python train.py --n_layer=15 --n_head=6 --n_kv_head=6 --head_dim=64 --d_mlp=704 --vocab_size=1024 --tie_embeddings=true --init="normal" --init_std_o=0.00712 --init_std_down=0.00526 --beta1=0.93 --lr_head=0.0105 --grad_clip=1.0
MLP neurons of a small language model. Each row is named by its layer, matrix (gate and up: input weights) and neuron, and shows model dimensions 144-239. Each number is 128 + 32 x the weight over its row's rms, rounded and kept within 0 to 255. A neuron's up and down rows have the sign that makes its largest values positive.
Before each neuron's rows, "fires in" lists the words (lower case) most often at its 100 highest values on Wikipedia text that the model never trained on.

fires in: "was", "were", "team", "him", "against", "teams"
L2.gate151 [163 150 123 133 167 114 115 138  96  94 137 104 125  95 145 137 200 171 144 159 160  79 100 125 146 106 130 127 139 169 126 188 163 147 137 149 121  92  81 131 157 116 120  82 132  50  86 143 125 116 126 106 104  92 130  93  21 124 144 151 121 162 140 153 151 123 162 126 120 106 162 201  95 118 139 120 107 111 124 143 171 170 117 111  94 143 209 146  98 154 114 115 115  62 148 140]
L2.up151 [155 149 121 126 134 114 138 136 150 113 126  80 112 119 142 175 142 115 119  92 145 106 106  87 155 133 152 100 107 102 142 211 161 154 126  72 140  77 163 196 156 101  88 146 160 158 128 118 128 126 112 141 202  99 123  89 109 148 100  85 116 160 140 143 138 115  90 184 149 121 154 126  62 125 139 169  99  90 155 167 113 163 123 165 140 143 155 143 129 166 143 144 102 136 125 160]

fires in: "that", "which", "who"
L3.gate697 [182 150 145 106 128 126 153 147 102 124 114  61 149  93 126 171 123 171 148 157 134 111 122  93 120  78 130 104 154 113 111  76 125 152  65  96  92 143 125 127 111 111 116  98 101 131 141 142 125 132 124 177 134  90 128  93  69 128 106 150 120 184 122 137 226  98  29 128 151 111 165 135 157 122 177  88  77 126 174 148 134 172 127  95 103  93 126 144 150 136 138 129 107 201 133 116]
L3.up697 [155 141 140 119  99  76 136 177 174 150 146  95  99 143 161 119 119 135 146 152 109 120 125  98 164 118 122 150 119 123 120 133 157 157  65 131 128 133 148 115 153 117 139 116 165 227 109 179 129 137 148 108 121  70 134 134  82 164 101 180 149 120 158 129 119 101  52 141 124  99 196 136 100 138 169 116 145 112 153 138 130 192 144  55  71 123  77 168 139 108 102  96 215 180  92 108]

fires in: "october", "august", "july", "january", "november", "september"
L10.gate121 [102 205  95 102 142 140  93 124  70  94 174 105 137 143 131 146 132 168 172  85 151 142 150  61 128 110  60 213 114 101 168 104 118 139 159 140 152 172  45 133 115  96 162  96 163 122 150 110  61 156 141 121 123 139 126 111 150 144 163 125 128 117 170 155 156 156 157 115 105  84 160  81 117 108  92 155 176 118 161 165 139 170 198 129 132 138 136 152 177 115 114 132 128  77 114 151]
L10.up121 [115 136 111 150 171  95  69  74 118 154 165  97 135 172 105  94 137  78 134 174 127 124 109 113 116 133 124 157 105 100 120 159 134 142  81 108 147 112  95 114  90  63 143 138 108 112 124  88 134 119 122 181 157 143 168 120 143 142 109  84 102 110 153 112 163 146 157  99 237 145 129 128 189  51  98 111 139 110 146 115 155 189 134  89 104 107  89 111  99 150  58 118  98 126 122 209]

fires in: "had", "have", "has", "having", "also", "joined"
L11.gate549 [140 145 120 127  87  72 173 150  53 175 109 105 108 134 130 122 181 148 181 131 109 149 159 150  71 194  98 155 134 109 127  91  95  91 154 154 108 111 117 137 114 155  92 135 141 160 122 122 128 154 148  85 160 117  65 150 123 112 138 166 134 148 127 143 119 150 110 172 180 104 123 167 141 177 187  48 108 139 152 131 122 182 130 187  77 165 164  92 124 102 181 140 201 128 129  96]
L11.up549 [140 125  61 122 150 109 118 115 128  94 148 155 176 112 160  82  99 119  98 149 139 171 115 125 134 150 129 134 155 139 112 158 148 136 171 154 136 181 126 147 168 107 174  75  77 115  87 129 133  82  80 120 149 190 148  68 109 174 157 152 124 158 121 170 127  62  80  92 138 205  99  52  95 132 111 134 127 159  79 115 102 160 121 119 161 111  83 169  45 155 102 150 153 108 174 125]

fires in: "that", "however", "some", "many", "one"
L7.gate389 [133 126 124 149  65 170  97 147  80 146 106  97 174 106 139 241  74 128  99 125 126  96  89 181 154 124 114 117  64 132 129 108 126 181 125 155 224 176 131 152 125 170 171  70 151 174 119 149 132 174 121 110 147  67 141  83 123 136  94 130 172 187 156 131 119 108  96 113 119 100 151 161  58 114 107  93 108 121 139 141  88 183 131 110 137 140  93  87 159 122  99 132 127  91 134 158]
L7.up389 [115 119 117 134 123 144 140 160 128 143 104  93 115 126 110 135  90 156 178 108 104 195 133 113 143  92 115 100  90 167 153  90 133 134 166  89 115 119 118 102 171 130 133  93 124 111 175 107  72  84 161 200  95 106  51 105 124 160 122 130  85 153 106 188 116  99 169 130 120 173 121 144 148 180  99 161 106 102  83  89 169  77 105 184 106 177 138 120  96 127 189 100 152 108  79 130]

fires in: "to", "i", "of", "it"
L10.gate38 [ 74 148 126 143  96 113 203 128  78 131 162 123  95 109  94 100  88 136 130 135 127 133 125  74 113 131 156 115 125 125 101 104 115 128 123 172 131 116 102 147 172  85  97  50 169 151 148 121 147 101 152 140 102 182 126 112 134 101 147  87  97 172 185 163 158 177 147 134 123 135 122 127 134 134  75 126 126 154 135 159  91 117 147 139  67 118  76 134  91  89 124 152 150  91 121 145]
L10.up38 [113 139 157 148  96 135 113  66 123  98  76 183 112 109 128 105  90 108  78 123 155 134 135 141  85 159 189 110 109  98  99  69 135  86 145 183 110 121 152 115 107 180 124 125 124 113 126  81 164  63 115 138 156  69 161  96 130 122 126 109 112 133 155 118 133  87 153 113  89 166  46 115 105 168 142 140 131 129 151 102  97 110  92  50 121 118  81 110 133 155  95  82  70  78  94 109]

fires in: "has", "have", "he", "had"
L2.gate176 [125  91 119 144 213  63 107 159  74 195 117 123  60 166 113 156 115 178 117 120  56 130 123  93  96  55 140 147 116 138 175 135 122 139 107 107 120 139 134 161  72 122 105 137 121  88  84  81 130 141 146 120 144  91  93 107  90 111 122 121 128 131 129 102 160 140 181 141 111 125 132 129  98 114 209 179 155 154 165 147 145 141 135 115 161  97 190 136 134 111 137 144 157 154 113  90]
L2.up176 [164  99 136 127 136 140 106 170 102 142 113 119  56 115 121  64 105 158 148 155  58 103 137 106 120 120 142 142 130  94 156  90 152 100 126 174  86 104 143 102  78 155 118  85 105  87 116 120 114 159 139  92 164 110 112 114  77  93 184 114 122 167 121 137 120 183 219  92 104 144 114 121 103 134 123 146 112 135 143 106 148 130 155 109 186  67 133 157 149 131 147 102 162 149 145  46]

fires in: "team", "tournament", "teams", "named"
L2.gate29 [141 124 142 210 170 148 157 168  69 172 115 101 100 162 140 157 142 179  51 131 182 124 135  98 153 138  70 184 114 164 113 116 158 178  86 126 157 147  77 154 167 115  65 128 143 104 136 101 102  91 105 128 155 161 117 102 131 118 112 102 121 169  84 164 171 129 112 103 142 143 103 148 137 142 106 173 124 143 138  83  82  91  90 163 150 144 167 135 146 113 136 147 106 173 121 110]
L2.up29 [158 168 168 157 131 158 119 186 134  77 143  61 142 105 145 123 164 113  71  60 145 105 186 138 178 153  96 114 156 162  38 156 127 147 104 133 139 130 118 170 134 147  96 175 145 103 121  97 112 123  89 139 157 119 115 116 123 156 129 104 131 169  99 184 126 115 136 123 104 131 123 163 115 150  91 125 171 133 132 126  85 101 106 160 169 105 161 194 144 148  91 153 119 121  90  85]

fires in: "her", "his", "their", "him"
L2.gate583 [166 116 172  90 128  64 140 162 102  97 131  79 135  94 130  76 144 168 138 186 135 148 115 152 123 128 168 138 118 115 148  91 107  98  27 193 200 120 143 148 126 137 126  84 176 112 152 149 142  77 127 111 121 107 134 181 155 211 102 151  93  64 104  62 123 107 139 144 111 175 135  86 115 122 102 132 154 182 120 156 141 202 144 107 110 140 108  83 109 146  94 110 118  63 124 116]
L2.up583 [ 86 118 139 177 126 101 131  69 168  96 108  83 112  96 188 112  73 136 127 130 135 147 120 140 122  91 135 137  73  98 199 112 150 119 150 165 157 101 120 121 169 133 161 178 142 171 155 146 171  99 150  99 135 102 105 135 126 121  67 180 103  80 151 148 123  91 131 110  60 114 116 128  89 126 184 138  84  80 116 125 103  94 125  88  66 153 115  89 128 158 170 135 143 138 153 135]

fires in: "however", "what", "that", "together", "while", "this"
L7.gate128 [142  92 152  74 104  91 120 110 155 101 134 187 123 141  82 153 143 116 174 101 102 152 164 116  72 126  58 123 139 164 115 133 123 119 130 111 115 103  85 182 129 107  98 129 187 179  92 187  55 123 134 116 116 170 126 127  62 152 119 120 150 180  95 120  64  92 145  90 148 127 165 149 192  86  72  87 160 117 131  65 133 155  89  59 124 130 116  99 131 112 139  91 112 149 195 122]
L7.up128 [131 117 125 157 166 177 161 103 161 119 121 151 145 110 136 138 103 142 146 176  76 140  94 143 124 229  66 164 136 127 230  62 145 163 110 154  95 107  60 132 129 130 105 137 114 108  89 191  67  99 154 180 170  92  78 107 109 131  80 144 175 125 174 123 106 170 116 122 116 183 166 114 208 152 143 140 130 112  97 129 157 133 114  94 139 114  36 111 192 186 150 147 139  83  73  73]

fires in: "such", "same", "that", "following", "this", "single"
L5.gate701 [128 155 110 132 115 197 142 125 102 150  83 137  87 113 160 134 133 176 117  98 107 100 180 136 168 161  60 130 159 152 157 149 162 139 156 118 119 114 118  72  90 105 150 186 123 204  20 111  83 105 159  99 127  95 109 162  66 159 114 138 130 107 110 132  94 154 142 111 170 117  86 154 136 203 117 127 152 188 159  63 186 154 129  92 121 124 104 171 150 118 141  83 141 126 119 118]
L5.up701 [149 172  86 135 119 116 150 178 111  96  98 122 126 130 143 115  79  99 194 124 145  95 124 152 163 155 136 111 124 136 190  69 105 166 126 132 123 152 136  82 101  42 101 115 197 133 106 139  42 101 141 142 111  96 118 113  68 140 123 100 157 106 115 102  94 140 144 109  66 109  98 142 116 171  94 170 153 126  95  85 112 146  99 113  91  96 140 174  90 141 155 141 144  82  45 137]

fires in: "has", "also", "introduced", "help", "injured", "have"
L7.gate617 [171 111 109  22  91 106 121 132 108 133 114 101  81 204  79 114 133 135 177 153 138  87 148 110  92 108 125 148  96 129 135 124 117 131 130 116  61 153 124 124 166 106 156 135 133 169 156 112 112 175 102 120  73 131 143 167  86 116  97 113 107 142 142  69 143 168 120 110  93 104  63 132 104 125 178 138 109 109 170  86 152  83 106 111 154  84 198 122 150 131 142 136 152 123 115  87]
L7.up617 [157  80  70 117 125 147 134 114 151 102 130 136 117 112 154 122 117 131 102 144  85 127 101 125 117 119  70 118 157 126 113  90 118 195 151 152 148 133 150 172 166 150 104  56 152 142 109 106 151  96 103 138 102 132 134 118 100 115 199 165 118 105 122 141 128 152  96 126 123 127 109  73 169 147 112 153 104 104 158  96 147 101 215 119 136 101  54 130 136  55  79 191 150 100 148 114]

fires in: "year", "near", "research", "appearance", "years", "appeared"
L3.gate302 [121 143 108 144 127  84 152 137  99  54 189 108 136 173 198 115  78 183  86 148 185 173 176 129 100 114 131 165  98 138 137 133 158 148  96 101 118 100 101 141 107 194 122 164 166 131  78 109 103 101  73  93 145 125 151 142 110 121 183 120 136 169 178 115 140  87 117 150 109 149 116 159 125  80 123 145 131 216 123 164 171 103 153 148 133 124 136 207 100  66 108 158 138 127 117 107]
L3.up302 [104 139 132 177 131  51  89 141  50 101 168 174 172 158 164 125 150 154  66 100 149 153  79 143 127 123  74 174 147 135  95 145 153 183 145 184 149  55 179  49 172 150 150 129 155 190  84 125 122 105  63  71 142 120 173 151 140 184 189 144 143 197 115 179 161 146 138  99 138 133 157 123 118 116 173 155 157 149 220 144  73 141 166 146 111 158  72 162 101 103 135 125  92 133  94 125]

fires in: "several", "many", "some", "of", "most", "million"
L7.gate231 [ 87 118 100 111 152 162  67 143 130 136 182  91 129 122 139 172 104 153  59 191 119 155  89 106 225 100 144 177 110 124 100 123 157  89 104  84 141  91 114 112 121 134 167  91 142 123 129  81  94 164 149 174 112 140 101 120  87 160 106  93  83 149 100  50 120 147 123 137 144  88 179 162 154 118 121 121 183 143 109 157 127 141 100 114 142 175  97  99 107 142 113 119 138 110 112 166]
L7.up231 [113 138 135  96 133 144 138 107 130  92 140 141 123 132  55  87 137  76 175 136 103 146 134 123  63  88 105 165 115  92 176  42 158 123 154 107 138 132 105 107 100 153  88 139 198 103  91 119 129 169 179  65  84 102  78  81  43 134 131 181 137 169 104 170 139 138 122 161 175 155 119 103 143 107 154 126 148 144  65 124 154 109 134 167  96 137  75 198 152 111 139 105 142 193 133 110]

fires in: "town", "own", "brown", "crown", "good"
L2.gate203 [160 123 121 181 128 139 200 153 108 144 160 153 118 124 137 130 125 143 100 104 115  85 125  57 106 115 187  84 158  90  89 110 126 157  67  94  99 117 115 141 136 122 122 102 170  92 135 112  94 116 177 162 145 125 158 119 176 119 137  72 107  84 192 180 150  80  98 148 144 128 179 132 178  84 161 176 115 225 103 114 188 177 132 200 125 154 135  91 150  72  79  72 176 133 141 115]
L2.up203 [117 134 200 131 185 153 115 128  64 110 126 112 129 164  53  99 160 129 139  51 101 100 117 120 139 150 143  89 122 161 100  96 210 120 103 107 142  70 104 118 164 104 128 106 136  85 154 121 133 120 123 120 131 134 160 149 152 124 128  92 146  58 214 170 153  90  98 141  92 134 107 127 175 128 125 162  84 147 109 131 172 117 115 162 129 165  65  85 117  99 121  84 145 115 138 123]

fires in: "football", "who", "played", "division", "footballer", "returned"
L2.gate74 [155  81 140 133 118 157  54 140  80 115  96 104 155 102 128 124  68 144 137 179  48 104 123 190 120 134 116 147 175 119  90  53 113 116 107 165 179  98 143 122 134  91  87 113 131 115 138 144 136  96 118  89 148 131 136  82 159 169 140 137 134  87 139 117 145 158  88 132 154 138 133 133  90 122 176 137 122  61  99  94 156 161  96 115  52  98 164 102 117 178 102 103 151 104 139 126]
L2.up74 [162  95 170 141 109 161  69 107 102  89  94  91 162 144 129 169 152  98 142 197  66 113 130 140 134 172 134 139 154 111 127 117 127 108 134 160 201  89 183 128 199 121  81 121 150 105 144 152  94  92 109  78 114  92 153 104 140 120 155 159 139 112 157  78 131 173  61 163 156 138 132 158 110 120 139 135  99 116 152  86 143 172 130  70 115 122 132 157 182 158 136 118 139 132 153 129]

fires in: "later", "water", "before"
L2.gate247 [135 146  65 109 107 144 150 109 134 119 145 155  79  82 205  60 115 135 150 131  51 119 152  94 164 111 154 102 205 184 138  62 137  95 166 153 124 120 116  44 123  94 118 109 129 174 120 119 114  97 103 134 154  63 144  80 155 101 112  98 119  98 136  46 125 111 115 157 139  92  99 166 130 128 132 119 116 138 134 128 145 126  34 148 156  92 200 101 117  99 180  93 127 133  73  40]
L2.up247 [113 167 152  79  81 171 154  78 145  88 138 144 134 118 192  60 154 121 149 140  74  75 102 132 130 145 133 106 174 128 106 129 128  73 111 132  94 145 123  69 102 142 116 188 136 116 142 132 126  99  97  99 161  96 108 145  65 148 174  97 168 101 106 120 133  87 104 169 160 138 155 158 120 154 119 152  50 196 147 149 125 135 141 137 127 133 133  90 101  54 146  67 110 139 132  91]

fires in: "under", "of", "step"
L7.gate317 [115 125  62  74 113  69 187 156 137 137 133 179 101 144  93  98 103 159  97 159 139 132 146  78 118 137 110 177 104  85 155 108 118 181 139 166 105  95 139 118 142 128  96 126 199 135 126 190 146 161 142 132 128 106 106  99 188 172 184  69 126 107 128 138 125 150 127 145 130 129  33 110  95 170  88 121 142 137 145 140 158  91 144 136  88  74 136 145 145 164  88 169 141 115 111 101]
L7.up317 [ 88 137 124 171  88 128 112 134 150 129  95 139 119 134 134 136  95 148 127 183 158 102 134 179 105 133 148 117 126 115  78  98 122 135 132 105 156 143 124 160 138 115  81 103 168 115  74 156 209 155 108  74 166 168  45 177 119 186 125 119 180 140 130 124 136 108 147 121 139 214 102  91 134 159  89 140 152  94 118  90 107 145 135 149 141 109 215  79 100 135 110 144 142 162  81 145]

fires in: "more", "their", "comic", "coming", "come", "her"
L3.gate492 [134  73 124  98  80 135 144 121 163 101 120 106  67 187  79 119 149 123  57 163 114 122 122 124 130 115 146 116 135  55 133 148 138 128 116 175 120 109 158 107 124 152 142 114 165 144 195 175  87 100 116  92 148  94  96 106 141 119 159 211  89 150  94 116 150  51 113 144 137 125 138  83  86 162 172 123 121 129 125 171 158 148 127 155 107  82 173  96 115 101 136 107 134 100  96 158]
L3.up492 [108 134  85 182 101 152 181 132 155 146 175 115  87 188 163 103 117 143  87 127  95 180 112 151 128 141 115 171 143 142 136 195  93 109 106 160 139 120 101 138 131 161 102  90 144 102 168 170 133 120 111  92 118  70 144 102 174 109 130 142 110 142 117  65 110  74 106  81 121 153 158 135 100 170 142 134  88 129 121 136 164 166 123  88 130 110 168 145 121 118 114 116 143 133  89 115]

fires in: "that", "would", "who", "however"
L2.gate1 [ 81 164 122  80  93 136 111  68 113 152 145 109 162 108 131 160 159  99  83  99 110  82 134  96 133 131 199 113 146  70 109 144 160 165 124  86  93  95 171 121 153 140  82 127  90 112  86  61 131  92  92 169 184  84 100 118 122 104 147 105 168 107 142 121 130 108 117 161 142 121 154 105 116  70 133 115 175 126 156 152 165 140 158 112  90  85 154 127 110 123 121 116  78 153 108  88]
L2.up1 [128  95 157 157 183  36 148 177 109  62 173 124  89  94  92 134  93 204 150  97  95 145  62 172 157  88  92 119  98 165 164 169  96 152  54  71  76  88 112 182 120 126 129 136  94 101 123 124 154 152 115 109 129  49 108 143  64 124 160 137  76 151 121 142  97 102  91 141 183 123 137 132 109 121  79 119  85 141 157 125 160 165 151  90 179  91 135 126 130 202 119 139 159 177 114  82]

fires in: "are", "is", "area", "were"
L7.gate104 [ 72 155 109  83  62 143 119 116 163 112 130 173 114 100 129  72 123 121 136 167 131 109 152  97 139 122  51 127 104 133 156 138 141 103  91  92 159  72  98 154 133 144  98 151 143 127 109  69 196 134  58 111 145 153 138  96 151 113 149 104 152 129  82  82 124 100 121 111 156  73 123 104 146 149 142 163 100  79 165 142  99 110 129 114 178 100 180 146 167 144 119  99 137 123 191 111]
L7.up104 [129 136  77 151 153 111  76  99 158 150  81 131 122 184 179 120 130 117 204  82 199 109 135 196 124 122 110 166 168 147 155  95 179 165  46 105 111 164 147 113 142 142 144 117 103 174 160 144 131  83 110 152  55 111 131 143 111 119  43 178 104 111 107  64 141  61 116 101 146 168  98  73 115 112 166 129 145 124 149 117 111 148 156 202 201 170 143 137 150 107 126 143 113 120 138  91]

fires in: "then", "later", "since", "either", "all", "another"
L7.gate277 [117 150 109 110 140  46 119 117 113  96 107 132 113  95 159  81 146 150 110 105  63 118  73 121 109 160 129 137  84  81 152  34 121 169 103  95 164 114 132 113 124 129  77  96 131 139  91 131  85 107  51 145 155  47  89 151 107 175 116 196  84 159  95  90 109 103 124 179 118  91  40 106 142 124  99 117 145 164  71  97 143 147 115 148 103 157 143 142 109  67  78 124 159 113 105  94]
L7.up277 [218 159 112  79 115 118  98 106  88 130 159 129 105  87 107 127 117 166 216 117  95 159 132 155 148 113 222 111 110 131 156  93 128 101 127  58 140 194 149 143 115 104  93 160 119 107  64 119  99 131 177 151 101 125  73 118 172 108 164 144 128 106 152 100  98 108 135 128 117  61 152 118 120 129 110  93 130 162 117 115 107 180 184 176 138 109  95 114 157  81 105 159 102 156  85 135]

fires in: "with", "within", "without"
L2.gate669 [128  89 126 125 139 129  91 102 136 112 108 123 155 155 112 190 158 143  68 110 125  88 148 139 145  86 198  72 100  98 133 174 102 113 211 148 109 130 124 165 158  89 153 159  40  98 105 106 184 188 170  79 115 124  65 114 111 153 150 150 134 113  93 156 141 119  87 166 173  96 142 139 142 130 129  91 101 117  91 121  93  82 147 140  87 172  67  87 202 198  79 110 126 120  95 121]
L2.up669 [121 124  80  93 134 121 155 103  80 110 130 146  27  79 190  19 144 151 103 154 174 125  96 131 114 159  90  76 118 147 132 121 121  66 155 114 176 100 147  49 116 108 125 149 143 168 146 104 132 145 157 136 148 107 143 147 116 127  85 119  79  87 132 171 156 117  73 153 141 151 157 155  78 105 114 150  83 121 179 133 133 176 121 130 129 139 123 134 109  80 147 194 113  76 118 111]

fires in: "later", "with", "keith", "after", "faith", "technology"
L2.gate75 [135 171 125 141 137  68 101 141 118 140 123 130 203 109 170 137 120 143 149 122 177 139 165  85 156 131 106 101 185 163 116 103 117 139 182 126 149 117 107 168 108 104  98 116 105 164 131 120  90 154 124 154 128  44 103 133  70 166 114 121 157  88  89 186 156  95 137 138 135 127 143 134 117 156 142 111  72 169 153 137  85 121 154 127 156 140  90 133 187 101 127 110 120 133 120  95]
L2.up75 [ 85 122 129 156 154 127 160  93  93 108 105 124 139  69 132 123 117 151  89  65  65 117 169  76 155 102 129  87 142 138 147  82  74  83 131  87 178 118  93  45 115 162 127  97 103 138 123 126  28 156 122  94 101 111 116  89 106 137 138 120 145  77  83 106 161 103 136 114 139 126 110 174 147 140 128 112  69 162 169 122 100 164  91 149 103 136 164 119 178 151 119 149 115 188  57  96]

fires in: "season", "years", "year", "world", "career"
L2.gate404 [ 67 189 210 143 126  72  92 149  92 128  99 114 149 129 136 151 143  89  94 145  93 121 110 165 141 167 171 174  92  63 153  94 170 128 133 130 159 158 102 147  67 127 101 104 151  77 171 137 167 123  85 154 127 200 163 159  87 113 195 131 126 169 193  49 126 120 108 117 162 121 155 207 148 137  98 156 122 185 152 176 150 114 118  77 127 134 101 166 109 151 118 102 124 132 109 131]
L2.up404 [ 96 182 193 157 128 100  91 140 146 102 157  86 122 169 153 145 111 105  53 169 150 140 162 116 170 128 150 176 117 143 155 114 215 122 152  94 161 153 114 174 121 183  87  84 159 162 169 190  92 123 113 100 152 133  80 133  94 138 172 141 143 201 163  67 106 130 147 109 132 122 206 167 133 180 118 151 137 192 185 130 121  69  87 114  90 145 110 173 157 171  86  84  95 156 121 125]

fires in: "that", "over", "what", "which", "whom"
L10.gate59 [ 84 177  87 114 200 112 134 120 126 126 165 152 121 144 100  97 119 123 126 106  87 152 136  93  96 157  96 122  58  74 136 146 196 167 186 132  91 143  98  93 103 129 163 131 100 150 137 202  72 132  68 116 105 125 130 118 107 164 104 113 124 166 131  58  54 119 131 175 111 144 129 138  65 142  59 137 190 107 126 143 140 164 135 129 128 128 129 143 149 169 129 135 135  99 139 178]
L10.up59 [136 132 144  83 139 118 145 167 147 149  99  96  69 117 102 140 109  86 147  82 141 122 122 151 132 183 128 108  82 119 169 166 115 110 191 138  85 163  81  90 133  68 132 111 124 145  83  94 132 171 104 151 144  49  95  87  88 157 158 133 126 135 123 171  92 180 149 111 114 152 123 105 116 127 166 147  96 132  97 148 177 131 143  84 143 108 153 130 118 128 116 113 150 143 175 185]

fires in: "of", "and"
L9.gate412 [136 107 161 175  79 154 157 150 109 144 145 109 141 178  99 115  85 124 132  92 161  98 186 143 110 191 137 109 174 100  95 122  69 126 103 143 162 116 144 115 161  60 181 142  93 109 133 135  97 138  70 110 107  94 160 151 111 126 195  71 100 160 194 127 150 193  94 141 143 166 100 147 150  78 135 155  98 129 170 129 200 125  73 107 120 164 128 155 161 108 102 118 107 119 134 120]
L9.up412 [108 128 151 222 116 135 118 126  53 107  30  86 139 142 114 151 183 107  84  99 190 103 137 108 149 118 110 162 100 157 128  97  92  88  72 106 129  94 140 168  89  83 103 161 115 206  71  88 179 117 195 130 151 141  93 135 171 176 148  83 137 155 133 154 151 165 104 171 108 181 163 115 118 104 140 106  69  99 123 112 101 130 185 128 137 109 200 117 138 147  93 126 110 119 115  80]

fires in: "now", "another", "example", "mother", "those", "together"
L6.gate469 [ 77 117 159 130 105 201  75 111 136  78 111  92 107 176 168 165 110 126 149 157 108 123 118 179 119 111 137 160  92  84 149 125 187 117 115 149 181 136  82 152 121 128 148  97 126 104 138 113 134 195 161 169 163 118 103 194 159 100  87 157 117 112 172  86 137 146  93 136 178 104 183 138 106 178 109 181 121 172 120 128  96 127 181  99  88 147  78 187 133 133 111 130  80  58 110  98]
L6.up469 [ 84 123 247  88 147 116 126  79  77  76 147 199 135 110 153 145  98 114 159 138 119 143 100 123 116  88  98 110 145 180 161 145 120 189  92 156 119 127 120  88 100  93 130 140 142 115 132 106 111 169 165 116 149  99 139  47 157  68  95 148 112 171  95 125 146 170 175 105 152 161 150 125 106 124 124 158 186 175 120  99  36 177 117 131 112  95 141 146 162  98 153 182 140 115  89 113]

fires in: "series", "league", "release", "released", "case"
L2.gate72 [ 36 170 166 102  77  85 107 113 176  91  85 179 162 167  36 152 139 129  98 113 191 118 169 110 122 159  93 104 110 116 137 106 112 110 165 122 105 109 173 170 137 105 135 128  59  57 125 138 143 108  91 196 110 119 160  84 120  94 173  91 102 175 100 154 186  65  70 154  53 146 113 172  72 155 121 181 125  92 141 110 125 149 130 138 133 132 132 153 158 108 121  98  89  86 125 138]
L2.up72 [ 59 127 149 189  83 114 108 156 151 148 205 141 155 123 111 193 159 100  95 141 148  72  45 125 143 146 130 123 157 170 122 130 146 175 194  70 130 152 194 182 101  91 156  83 100  96  90 178 153 130 150 135 117 116 125 129 141 112 119  60  90 128 149 118 171 149  89 195 117 184  98 171  49  98 115 120 186 150 129  94 122 114 140 175 106  89 100 153 178 123 139 165  92 142  60 112]

fires in: "near", "year", "research", "appearance", "years", "appeared"
L3.gate51 [102 130 101 175 146  86 106 213  64 100 131 113 139 120 150 130 104 163 130 131 144 166 141  78 185 139 168 122 126 111 130 145 170 148 118 168 126 116  81 113 146 146 132 149 147 147  53 101 128 124  88  59 118 150 174 172 143 150 111 102 125 108  80  81 173  96 100 118  77 126 134 142 128 134 134 116 143 125  92 111 201 106 103  96 166 119  99 161 102 171  77 130 118 190 148  78]
L3.up51 [101 111 124 136 160  89 134 121 107 133 141 109 104 149 154  98 158 100 134  94 182 142 180 112  94 114 167 100 154 120 139 114  79 135  69 140 105  97 134 160 124 188 143 147 122 206 152 174  86 138  87 119 118 152  96 150 205 127 148 142 168 165 165 106 124 121 125  72  85 155 133 146 143 131 191 138 155 210 168 121 125  90 154 103 157 114 186 192 129  65  44 130  98 185 158 150]

fires in: "of", "are", "to", "contains"
L9.gate542 [ 91  72  49  99 170 129 126 149 113 142  71 113 100 146  96 144 126 112  99  97 154 105  95 126  91 174 148 177 153 134 154 125  79  98 123 180 144  95 120 137 127 152 147  87  89 142 143 114 117 134 115 117 141 106 116  62 126 116 102 142 115 100 130 151 170 136 122 167  93 139 167  90 131 164 107  94 121 121 136 134 107 155 156 179 162  95  76  99 117 186 128 159  96 155 133  90]
L9.up542 [ 61 124 140 180 158 120 111 116 109  84 166 120 112 103  78 116 117 152 113 155 116  62 110  88  85 137 130 171 114  71 141 139 151 133 149 145 152 118 158  86  81 135 149  95 100 126  49 116 135 125 134 198 218  93 125 136 114 121  38 119 118 135 186 136 150 149 127 140  64 165 107 137 142 149 122 158 145 151 140 165 122  92 104 144 146 164 169  66  89 157  64 141 137  86 165 113]

fires in: "april", "march", "may", "february", "july", "august"
L7.gate167 [ 74 127 163 168  95 103  82 116 104 172 188 108 169 136 172 123 117 155 122 103 177 151  85 128 122 108 150  75  51 147 126 191 149 160 163 152 105  97 142  46  67  80 155  91 113 138  57 106 126 154 117 105 144 127 133 130  95 134 123  90 132  86 123 175 153  71 104  99 187 114 138  55 161 153 147 166 121 164 111 151 149 194  86 103  94 110 175 157 110 112 135  99 190  94  58 101]
L7.up167 [156 101 184 127 109 133  96 106 120 145 182  63  90 144 114  89 134 210 108 153 156  75 125 145 143 116 166 135  95 163 144 166  98 142 148 125 130 133 144 100 163 136  79 168 119  79  84 134 169 122 138 149 144 161  86 201  49  96  85 119 102 159 152 141 144 136  75  77 196  93 121  74 129 114 133 160 147 181 108 137 138 161 117 117 119 173 109 172 175 149  61 131  92  95 137 145]